config.yaml
num_hidden_layers: 14
hidden_size: 160
num_attention_heads: 5
num_key_value_heads: 5
head_dim: 32
intermediate_size: 448
vocab_size: 887
hidden_act: "swiglu"
norm: "rmsnorm"
norm_place: "pre"
norm_eps: 1e-05
positions: "rope"
rope_theta: 10000.0
rope_fraction: 1.0
qk_norm: false
attn_scale: 0.177
bias: "none"
tie_word_embeddings: false
parallel_block: true
init: "trunc"
init_std_qkv: 0.0371
init_std_o: 0.0
init_std_up: 0.0371
init_std_down: 0.0
optimizer: "muon_variant"
learning_rate: 0.00157
beta1: 0.9
weight_decay: 0.12
lr_head: 0.00579
warmup_steps: 200
schedule: "wsd"
decay_fraction: 0.744
decay_shape: "linear"
final_lr_fraction: 0.0
batch_tokens: 16384
max_seq_len: 1024
doc_mask: true
train_tokens: 136800000
max_steps: 8350
dataset: "wikipedia_en"
MLP neurons of a small language model. Each row is named by its layer, matrix (gate and up: input weights; down: output weights) and neuron, and shows model dimensions 80-143. Each number is 50 + 10 x the weight over its row's rms, rounded and kept within 0 to 99. A neuron's up and down rows have the sign that makes its largest values positive.
After each neuron's rows, "fires before" lists the tokens most often just after its 100 highest values on Wikipedia text that the model never trained on; "fires after" lists the tokens most often just before its 100 highest values on Wikipedia text that the model never trained on.

L10.gate134:55 46 71 57 43 45 24 48 65 63 62 46 46 48 66 50 59 60 51 57 51 49 38 57 49 59 51 40 52 46 61 29 55 45 59 62 36 60 53 50 57 55 58 47 65 66 61 56 59 47 53 53 62 29 56 63 61 55 49 69 52 48 58 54
L10.up134:31 46 51 53 74 41 59 22 46 46 49 52 40 43 61 48 49 33 34 66 50 43 57 54 61 55 63 66 53 55 37 47 47 46 38 53 57 61 57 46 53 56 37 44 58 51 53 47 43 45 50 55 52 48 34 30 54 59 47 49 43 54 58 44
L10.down134:41 31 35 57 61 42 48 50 50 53 45 34 42 66 42 50 37 58 57 52 38 28 63 47 64 45 56 35 78 56 42 42 43 44 45 60 47 66 68 44 48 50 62 62 69 52 53 41 48 39 35 36 45 52 48 43 65 50 55 52 38 56 55 54
fires before: "st", "ow", "ion", "en", " in", "ing"
fires after: " ag", " f", " m", " st", "t"

L10.gate390:46 72 39 42 59 34 61 56 65 41 49 55 53 45 52 62 52 50 45 53 68 69 38 45 70 60 67 55 67 55 50 46 43 44 51 41 41 30 53 38 54 72 52 46 37 58 54 49 46 60 54 41 59 26 65 51 45 51 53 56 52 52 36 43
L10.up390:53 27 55 48 47 59 55 58 34 42 51 45 66 62 44 45 56 64 46 41 49 46 41 68 53 51 59 41 43 38 53 39 58 52 55 46 48 45 55 65 32 60 45 35 33 46 24 34 45 49 47 38 43 53 40 66 45 42 52 53 51 68 20 68
L10.down390:44 47 66 36 65 51 46 34 48 42 48 54 61 43 44 51 48 38 70 63 51 49 45 48 58 60 40 77 34 57 53 55 37 55 61 43 55 52 28 72 56 46 34 52 48 70 52 43 49 62 54 60 40 47 42 41 33 54 69 38 48 40 31 69
fires before: "le", "t", "al", "es", " first", "als"
fires after: " T", " r", " t", "al", "u", "v"

L11.gate49:51 46 51 18 31 45 29 37 49 32 43 55 50 55 47 68 58 42 43 22 57 60 55 68 59 42 56 46 44 46 25 58 53 33 49 44 48 44 46 49 34 50 41 54 64 38 36 41 38 48 56 58 46 51 50 46 49 58 51 53 58 38 58 66
L11.up49:40 59 46 49 60 62 45 37 56 60 62 59 62 53 59 33 66 49 42 67 53 61 54 42 54 64 71 54 43 53 48 44 54 59 69 37 55 49 34 55 53 48 43 39 62 66 55 31 41 45 60 41 29 36 54 50 49 50 56 57 52 47 46 69
L11.down49:56 57 61 46 46 54 31 48 28 44 48 48 51 45 46 41 39 50 44 68 63 49 57 52 50 46 69 52 36 62 44 36 58 33 38 57 55 61 55 52 34 64 59 54 35 54 33 32 41 66 56 51 47 51 34 42 33 41 51 32 61 45 30 59
fires before: "le", "t", "8", "c", "4", "6"
fires after: "19", "v", "iv", "e"

L11.gate3:36 41 48 63 48 55 23 43 47 55 55 49 48 59 49 39 47 43 59 60 52 50 32 53 59 59 42 56 54 47 23 71 60 62 59 41 49 52 36 32 54 49 65 48 38 40 50 51 33 48 52 36 63 66 70 61 55 47 39 29 55 47 46 52
L11.up3:52 49 48 53 36 36 66 34 43 49 49 38 45 33 57 63 47 53 38 48 48 36 53 53 52 53 57 59 46 56 30 48 51 51 30 41 26 57 37 50 56 62 62 57 61 48 65 53 29 54 61 38 30 47 50 53 53 60 40 33 54 51 48 60
L11.down3:60 60 32 42 34 41 30 38 53 47 35 46 37 42 38 44 47 56 63 56 37 63 52 64 33 44 56 56 23 52 49 57 49 48 40 49 53 36 74 40 53 65 50 40 36 58 51 49 45 46 48 61 47 42 48 58 37 50 48 36 56 54 53 33
fires before: "th", "inal", "ter", "e", "m", "in"
fires after: " or", " a", " A", "ri", " reg", "p"

L5.gate326:53 66 58 56 51 46 49 47 59 67 48 53 49 48 50 56 50 40 50 60 49 31 47 46 41 39 51 55 67 64 36 56 52 37 49 56 61 51 41 54 44 66 45 48 44 45 38 35 60 39 40 45 42 40 59 56 46 47 32 49 65 40 51 37
L5.up326:54 45 49 51 38 54 53 39 48 52 54 49 54 53 68 61 47 33 55 54 44 48 37 63 45 39 55 56 57 63 43 57 72 44 68 51 49 37 47 62 53 63 48 44 55 34 52 49 43 42 58 37 41 34 50 48 51 41 49 59 53 33 54 50
L5.down326:47 36 38 33 48 52 45 45 34 55 66 46 38 29 37 57 41 40 50 53 44 50 64 62 32 47 41 57 46 46 46 38 45 37 55 47 44 57 46 40 58 60 50 38 51 46 54 38 36 53 69 47 46 49 66 57 23 62 61 48 50 51 73 40
fires before: "es", "ing", "en", " to", " of", "h"
fires after: " m", " t", " w", " c", "e"

L11.gate312:40 38 37 28 34 54 40 43 60 47 55 55 61 51 54 44 59 51 58 40 55 50 50 61 42 43 38 52 60 57 49 23 41 57 34 58 22 50 60 69 50 56 51 43 74 30 44 50 59 64 54 43 47 46 74 59 57 49 40 45 35 52 55 46
L11.up312:45 43 50 29 30 55 60 37 43 53 50 41 38 60 49 43 58 54 56 31 53 49 52 60 40 18 39 49 45 62 58 43 45 41 41 43 47 55 54 31 36 50 35 57 49 65 55 53 52 59 37 49 51 53 57 49 47 37 64 63 40 71 60 53
L11.down312:37 53 36 47 48 60 36 43 49 52 42 44 45 61 62 49 51 53 48 46 65 52 54 61 41 42 55 69 53 51 56 44 53 31 55 29 53 32 37 58 47 47 41 63 44 52 42 59 43 49 59 50 68 38 59 48 46 38 61 50 48 43 71 40
fires before: "op", "ak", "c", "en", "ce"
fires after: " p", " P", "es", "us", "l", "n"

L2.gate437:56 62 47 46 53 45 38 43 50 22 58 38 42 47 27 32 38 50 55 67 62 44 52 49 47 45 46 59 69 48 52 57 56 45 48 69 40 49 56 68 56 67 67 52 36 45 33 58 52 62 58 56 51 54 55 58 47 45 51 50 48 45 56 43
L2.up437:67 58 42 43 50 37 52 46 68 39 61 39 45 42 31 45 32 59 42 58 62 39 55 39 41 44 63 82 64 44 59 52 60 47 43 69 38 67 72 49 46 69 55 52 56 46 43 50 55 66 59 54 49 51 63 58 42 48 70 46 46 45 61 33
L2.down437:38 50 57 49 51 52 55 36 56 52 53 57 49 52 65 47 52 51 35 53 37 47 51 54 68 46 49 48 41 67 41 48 40 48 38 51 41 45 39 51 43 37 48 34 69 55 52 36 44 50 42 48 32 39 28 31 46 49 53 63 49 47 50 81
fires before: "y", " |", "es", "ed"
fires after: " ", "qu", "i", "u", "g", "20"

L6.gate404:49 50 44 68 48 40 62 47 48 54 38 28 54 39 61 57 61 51 54 47 42 48 48 37 42 60 35 53 60 55 63 29 46 54 61 42 53 42 32 50 47 69 53 65 44 50 47 68 53 49 64 66 54 50 42 46 31 52 40 45 38 55 45 71
L6.up404:62 59 47 57 54 36 56 53 47 47 32 26 52 49 56 48 50 53 50 53 36 54 50 59 35 57 54 39 66 58 67 15 52 50 44 51 40 75 21 46 42 62 52 49 29 49 50 78 56 62 58 53 48 62 57 38 38 54 58 58 68 58 49 50
L6.down404:56 32 44 47 49 64 42 58 53 46 41 42 57 53 35 49 57 50 38 51 59 47 29 47 61 63 54 45 74 61 48 37 47 31 53 57 47 73 47 57 50 55 54 41 51 58 57 49 51 52 27 55 61 64 48 46 30 53 71 31 54 57 54 52
fires before: "t", "-", "as"
fires after: " f", " w", "a", " t", " T", "o"

L11.gate141:67 66 50 44 50 40 48 38 37 42 53 45 56 34 52 47 38 70 44 59 37 49 54 53 29 48 62 57 47 66 37 58 58 32 53 38 55 64 47 65 54 44 58 48 45 61 55 46 57 36 49 49 56 53 63 60 52 52 57 39 66 42 46 49
L11.up141:63 61 56 54 53 64 46 53 41 29 57 51 48 46 52 52 55 45 43 30 48 54 41 46 50 63 64 84 64 38 65 46 53 47 59 36 57 59 42 50 70 42 43 53 41 52 58 41 41 45 29 52 57 61 47 41 22 45 31 47 58 42 67 37
L11.down141:44 46 27 57 64 52 34 71 42 66 60 56 53 41 49 39 47 46 46 58 45 33 51 54 50 55 45 50 50 56 60 60 66 47 22 49 52 52 46 43 52 44 42 56 49 59 59 44 41 55 49 74 53 46 47 43 61 41 47 44 58 48 41 55
fires before: "er", "end", "ian", "ter", "a", "e"
fires after: "an", " c", "in", " f", " C", "he"

L10.gate98:74 49 53 63 42 42 34 57 53 44 46 50 47 28 65 27 43 56 59 49 56 61 46 46 27 44 51 35 46 46 54 52 50 51 52 56 56 37 52 53 41 41 36 62 50 46 55 55 49 44 41 62 67 48 40 31 55 59 64 58 73 63 54 41
L10.up98:47 44 43 41 27 55 50 46 31 61 43 60 49 45 46 38 47 47 27 43 59 45 46 67 26 33 55 44 41 41 57 52 49 45 43 46 52 68 48 43 48 48 43 55 51 51 35 33 40 45 38 57 49 44 54 39 44 55 56 40 48 40 50 38
L10.down98:52 65 42 61 59 43 52 39 51 24 49 45 60 74 54 66 44 45 50 47 65 42 54 51 40 54 44 44 31 53 47 37 48 31 40 66 46 52 74 55 69 56 52 63 49 48 58 45 58 46 70 63 54 46 37 61 45 57 52 48 46 44 56 62
fires before: "ident", "ial", "ies", "ed", "ley"
fires after: " p", " P", "p", " sp", " Sp"

L10.gate161:39 42 34 67 45 44 50 43 45 68 50 60 72 58 44 54 49 37 57 48 47 55 67 28 54 22 40 41 34 39 53 44 57 49 38 35 49 53 54 63 60 44 57 61 60 58 43 54 50 47 51 43 35 41 47 44 64 49 48 56 42 43 64 54
L10.up161:51 41 37 45 33 41 41 33 62 48 48 47 46 64 33 50 45 47 32 39 50 51 64 62 36 49 29 61 38 63 40 52 73 54 41 56 59 44 60 30 61 54 30 49 39 58 31 47 44 47 60 52 36 66 68 61 62 43 48 54 45 58 49 50
L10.down161:49 55 42 72 67 44 43 59 40 55 48 41 68 65 55 48 60 53 62 55 64 43 47 56 49 41 41 64 45 62 54 46 54 67 61 60 30 44 47 41 50 69 52 69 67 47 65 50 48 57 54 41 42 57 44 49 45 47 41 55 35 37 44 71
fires before: "ap", "av", "|", "am", "ed", "ic"
fires after: "og", "s", "os", " s", "|---|---"

L10.gate282:41 65 52 59 54 35 52 44 63 30 58 49 77 49 43 46 42 74 63 42 61 56 39 22 58 51 51 53 40 47 56 51 50 75 47 43 47 43 50 49 53 45 40 51 57 57 35 58 40 42 60 46 58 67 55 65 47 58 48 49 41 53 46 60
L10.up282:42 45 38 55 44 43 53 53 36 59 47 68 55 59 52 53 37 36 33 55 57 39 58 47 38 49 56 54 67 66 45 35 81 59 58 48 48 57 46 58 40 36 73 42 64 62 52 51 43 61 57 35 46 43 53 50 61 45 57 66 41 49 55 42
L10.down282:41 46 49 57 54 55 47 69 55 63 54 54 47 52 39 43 70 51 45 54 46 30 57 40 61 60 48 56 62 59 52 46 63 52 46 38 63 52 33 63 48 54 66 48 55 48 32 66 63 61 66 35 36 52 46 47 43 50 75 63 44 39 51 46
fires before: "ish", "u", "op", "o", "ation"
fires after: " Eng", "f", " de", " F", " app", "t"

L6.gate166:51 44 49 63 53 50 46 42 48 44 45 52 55 55 43 48 54 31 63 50 57 39 44 43 36 41 56 30 48 63 49 44 47 42 48 48 40 42 46 53 58 59 42 74 65 66 44 74 68 45 42 47 53 51 65 58 43 50 49 36 60 46 64 40
L6.up166:32 49 39 55 37 30 49 48 53 44 39 23 44 42 50 57 61 37 36 52 63 50 39 50 47 44 35 40 58 45 42 54 58 55 64 49 59 49 53 38 69 53 53 55 65 54 63 52 66 50 53 51 40 47 53 48 41 54 41 58 29 69 57 30
L6.down166:54 61 43 58 61 38 68 39 42 59 71 47 62 46 48 66 53 56 41 36 47 38 49 49 49 73 58 57 44 49 37 37 44 53 26 33 46 51 48 35 44 47 39 42 40 47 51 42 36 44 56 60 46 47 49 36 52 55 68 38 55 46 51 64
fires before: "t", "as", "es", "ing", "en", "her"
fires after: " t", " T", "th", "au", " th"

L5.gate65:51 58 75 56 28 52 39 52 48 40 62 38 36 55 61 52 48 58 54 47 57 44 54 45 36 38 32 32 49 70 40 57 49 45 64 61 40 42 37 42 42 45 35 51 57 53 41 44 45 45 61 45 55 56 53 51 46 57 65 43 55 43 36 51
L5.up65:60 64 76 62 52 63 53 44 40 38 58 39 36 31 60 43 40 67 49 47 57 54 52 50 24 45 52 43 56 65 65 55 32 37 48 63 54 46 37 55 53 40 46 74 58 48 52 48 54 57 50 37 53 45 43 48 50 41 56 46 66 37 50 56
L5.down65:61 61 58 57 55 50 34 47 45 40 35 47 53 48 53 42 47 72 42 42 38 57 64 65 35 41 52 78 60 57 31 53 52 57 55 47 62 46 63 53 40 47 28 46 50 45 49 58 51 57 33 61 37 42 55 38 47 46 52 55 52 65 51 41
fires before: "ident", "p", "ear", "ult"
fires after: " R", " p", " P", " B", " D"

L10.gate286:24 45 40 44 49 47 51 42 68 57 48 54 50 75 41 45 52 53 46 44 55 53 46 37 50 44 46 50 43 54 39 49 61 61 55 51 51 52 33 59 58 72 49 51 50 54 43 45 46 59 36 34 43 57 47 52 44 45 46 52 24 68 61 41
L10.up286:36 47 51 44 53 75 48 54 45 35 53 54 58 49 57 43 47 43 58 61 46 48 63 37 56 45 35 44 56 51 27 69 46 52 51 47 44 51 56 74 50 47 56 37 54 53 29 52 49 65 55 54 56 39 45 47 65 39 50 49 62 43 40 52
L10.down286:36 23 59 46 47 60 50 81 42 47 48 61 49 68 47 57 45 52 64 41 52 45 62 53 49 53 40 55 63 53 40 42 56 43 46 55 46 53 31 62 57 43 62 28 61 53 33 42 52 58 46 58 45 38 45 49 26 44 55 50 28 66 49 49
fires before: "u", "ut", "io", "es", "uc", "i"
fires after: " r", "st", " gr", " s", " l", " R"

L10.gate298:57 50 58 33 46 51 49 29 26 56 41 61 52 59 37 46 39 40 59 50 60 57 63 45 82 39 39 52 54 66 50 50 57 54 56 65 42 45 42 57 56 58 49 58 44 47 32 49 52 62 57 38 48 48 63 36 42 42 41 63 50 55 46 61
L10.up298:47 55 58 34 66 56 44 29 45 33 47 55 51 56 59 50 47 50 59 59 36 49 68 36 55 42 54 53 44 49 49 38 52 48 57 49 28 49 51 50 56 57 54 33 38 61 60 39 30 53 56 44 49 52 25 52 56 43 48 73 55 50 54 71
L10.down298:46 52 54 54 47 46 61 38 46 42 56 45 62 50 67 48 62 50 52 51 52 45 34 41 48 54 54 49 41 49 51 68 53 50 51 46 48 43 58 32 55 48 36 39 58 45 58 41 40 35 46 59 44 43 46 45 52 58 61 65 58 57 50 54
fires before: "ed", "es", "u", "y", "ew", "ies"
fires after: "qu", " m", " cont", "v", "in", "ear"

L11.gate66:54 61 46 49 68 47 35 64 49 40 60 41 53 50 41 54 44 38 61 45 40 59 46 47 35 36 47 43 51 64 37 60 30 46 48 63 50 64 37 37 53 70 43 32 46 57 47 50 44 45 49 55 53 52 60 62 52 42 51 55 31 39 59 54
L11.up66:50 65 39 49 65 50 54 50 53 48 49 33 53 45 55 60 52 67 51 65 46 67 44 40 53 48 58 64 76 53 45 36 29 47 59 57 44 51 44 45 36 49 53 48 27 48 71 44 54 41 53 57 55 59 51 38 37 43 43 54 42 38 51 50
L11.down66:54 46 47 48 67 56 31 45 60 53 55 39 29 54 52 57 38 35 58 51 51 57 43 51 44 61 43 44 50 50 35 51 45 67 34 58 51 58 52 64 54 61 55 43 39 42 52 30 43 39 78 67 56 66 50 34 57 68 42 54 38 46 59 54
fires before: "ow", " as", "ion", "ig", "or"
fires after: " f", " w", "f", " O", " T"

L6.gate208:41 45 51 39 53 34 50 33 50 51 62 41 56 53 57 55 49 33 43 54 57 60 58 27 51 49 52 31 60 46 54 51 54 50 52 39 50 36 58 52 61 46 38 66 28 57 28 46 49 53 48 54 72 50 48 50 52 71 57 45 40 42 43 49
L6.up208:51 54 47 48 47 50 45 46 50 48 38 62 58 49 47 47 50 76 61 45 44 55 41 60 46 50 49 46 46 50 42 52 53 68 44 34 41 49 55 30 45 76 53 50 54 54 40 57 40 65 43 51 51 51 66 69 59 58 58 64 41 58 70 39
L6.down208:56 30 48 66 55 43 36 60 30 52 48 49 49 45 56 50 35 52 74 53 47 51 49 78 48 44 44 57 66 43 51 50 57 32 36 60 43 49 64 44 40 49 56 65 60 43 46 48 37 40 32 55 34 57 49 77 61 53 62 48 51 56 60 62
fires before: "st", "n", "d", "r", "f"
fires after: " s", " S", " t", " st"

L6.gate106:53 46 55 40 57 47 61 60 49 57 42 56 49 28 48 46 38 49 34 69 54 61 66 60 43 48 68 43 35 46 58 43 55 32 75 47 45 37 38 54 36 41 52 40 56 61 55 43 52 29 46 49 54 48 41 51 43 50 48 46 35 57 59 45
L6.up106:56 67 48 51 62 37 60 48 69 45 58 27 45 47 44 69 42 55 47 59 52 65 79 74 40 43 38 36 45 49 57 32 59 61 44 57 37 52 31 72 31 59 62 46 44 39 45 51 46 37 51 45 40 56 59 52 68 54 49 49 36 51 54 46
L6.down106:66 56 49 51 51 37 47 42 38 50 35 46 51 52 64 60 54 56 41 64 33 57 36 38 49 40 48 51 39 69 37 46 56 62 58 42 51 40 72 55 40 44 55 48 54 50 59 58 62 41 50 55 62 70 57 51 45 53 48 47 43 59 40 46
fires before: "ct", "ia", "ear", "t", "ult"
fires after: " d", " R", "ac", " D", " In", "et"

L11.gate19:51 55 45 39 54 55 49 39 64 44 53 49 37 45 57 53 49 49 72 43 55 53 40 57 41 49 46 53 60 56 48 31 63 38 36 49 65 52 40 40 44 71 58 46 62 74 49 49 48 44 33 37 41 44 54 56 47 49 66 44 53 58 54 48
L11.up19:55 47 59 43 36 60 49 54 37 61 42 37 55 45 61 36 35 57 44 41 45 52 42 46 53 68 56 41 55 50 36 35 61 53 55 37 37 58 49 39 42 66 68 38 46 61 57 50 65 57 59 37 74 61 55 50 46 44 45 46 49 51 41 36
L11.down19:59 55 63 49 41 45 59 65 49 58 46 50 42 52 55 52 45 38 48 55 55 47 38 54 53 51 59 35 55 53 48 50 41 57 48 50 42 50 60 43 71 48 49 49 40 48 55 64 42 44 66 30 41 59 37 67 47 35 51 35 47 64 41 43
fires before: "iz", "inal", "is", "ition", "ed", "in"
fires after: " or", "p", "og", "r", " Con"

L6.gate193:51 37 45 48 57 43 37 62 21 44 39 43 44 42 50 52 51 46 55 57 42 50 56 44 34 38 60 31 69 47 68 59 49 54 34 29 39 54 45 26 51 41 32 56 67 61 68 40 37 46 54 49 37 55 42 51 51 43 56 52 55 54 61 48
L6.up193:54 63 27 53 43 54 52 48 54 50 37 48 56 64 52 53 45 37 51 35 57 36 56 54 41 55 60 62 75 68 71 71 63 55 54 48 48 61 56 32 44 57 42 53 61 48 45 41 44 34 49 53 55 60 41 67 52 59 43 53 50 52 56 45
L6.down193:58 50 54 35 40 51 49 58 49 60 56 55 74 52 47 46 53 43 47 59 47 50 54 51 46 41 48 55 55 29 58 38 30 48 57 37 32 41 42 49 56 31 45 63 31 47 49 48 31 57 54 13 52 38 50 56 67 40 63 44 50 56 36 31
fires before: "el", "e", "er", "i", "ru", "ant"
fires after: " m", " con", " Z", " c", " M", " C"

L10.gate313:59 47 49 46 38 62 52 49 50 38 37 52 58 63 48 57 62 49 38 51 56 41 40 42 40 50 50 31 38 37 62 60 35 51 54 35 44 34 33 41 32 43 31 45 44 56 59 44 55 42 57 55 63 40 44 47 57 56 59 56 61 47 58 60
L10.up313:62 34 49 69 57 61 39 44 35 39 42 59 30 49 48 31 46 57 51 59 45 58 41 63 47 58 48 66 43 60 63 43 44 66 56 52 35 46 46 49 58 34 58 42 44 33 52 48 62 32 35 70 51 46 52 44 45 47 40 39 37 42 68 71
L10.down313:28 54 67 54 46 50 54 55 56 43 62 66 47 29 45 53 45 62 49 58 51 47 34 52 40 49 45 50 60 55 49 60 67 66 42 43 42 53 46 38 40 57 54 38 28 63 47 51 38 58 52 37 41 69 44 67 56 60 63 57 41 40 72 52
fires before: "v", "le", "du", "duc"
fires after: "e", " was", " a", " to", " P"

L4.gate198:40 45 69 56 38 50 59 64 50 45 54 42 56 48 52 63 58 46 69 51 38 49 37 67 56 41 60 60 67 65 50 57 60 34 49 41 69 45 29 59 53 56 62 41 46 38 47 39 47 41 25 46 57 56 54 36 52 49 37 62 66 38 46 46
L4.up198:49 47 60 50 64 49 51 45 72 46 54 42 53 45 42 59 42 59 59 63 36 49 56 70 65 36 45 62 43 53 60 43 48 38 54 38 57 61 35 58 62 53 53 42 52 40 41 31 51 33 33 59 63 60 44 44 60 47 62 78 62 52 51 42
L4.down198:57 65 40 54 48 37 39 66 61 37 49 53 46 51 56 52 38 56 46 26 40 52 68 53 51 58 51 57 57 48 40 27 42 38 65 58 55 49 45 62 50 43 33 59 37 56 46 54 56 38 49 53 50 60 53 40 53 41 56 42 39 53 42 38
fires before: " ", "|", "\n"
fires after: " Aug", "ru", "pr", " Jan", " "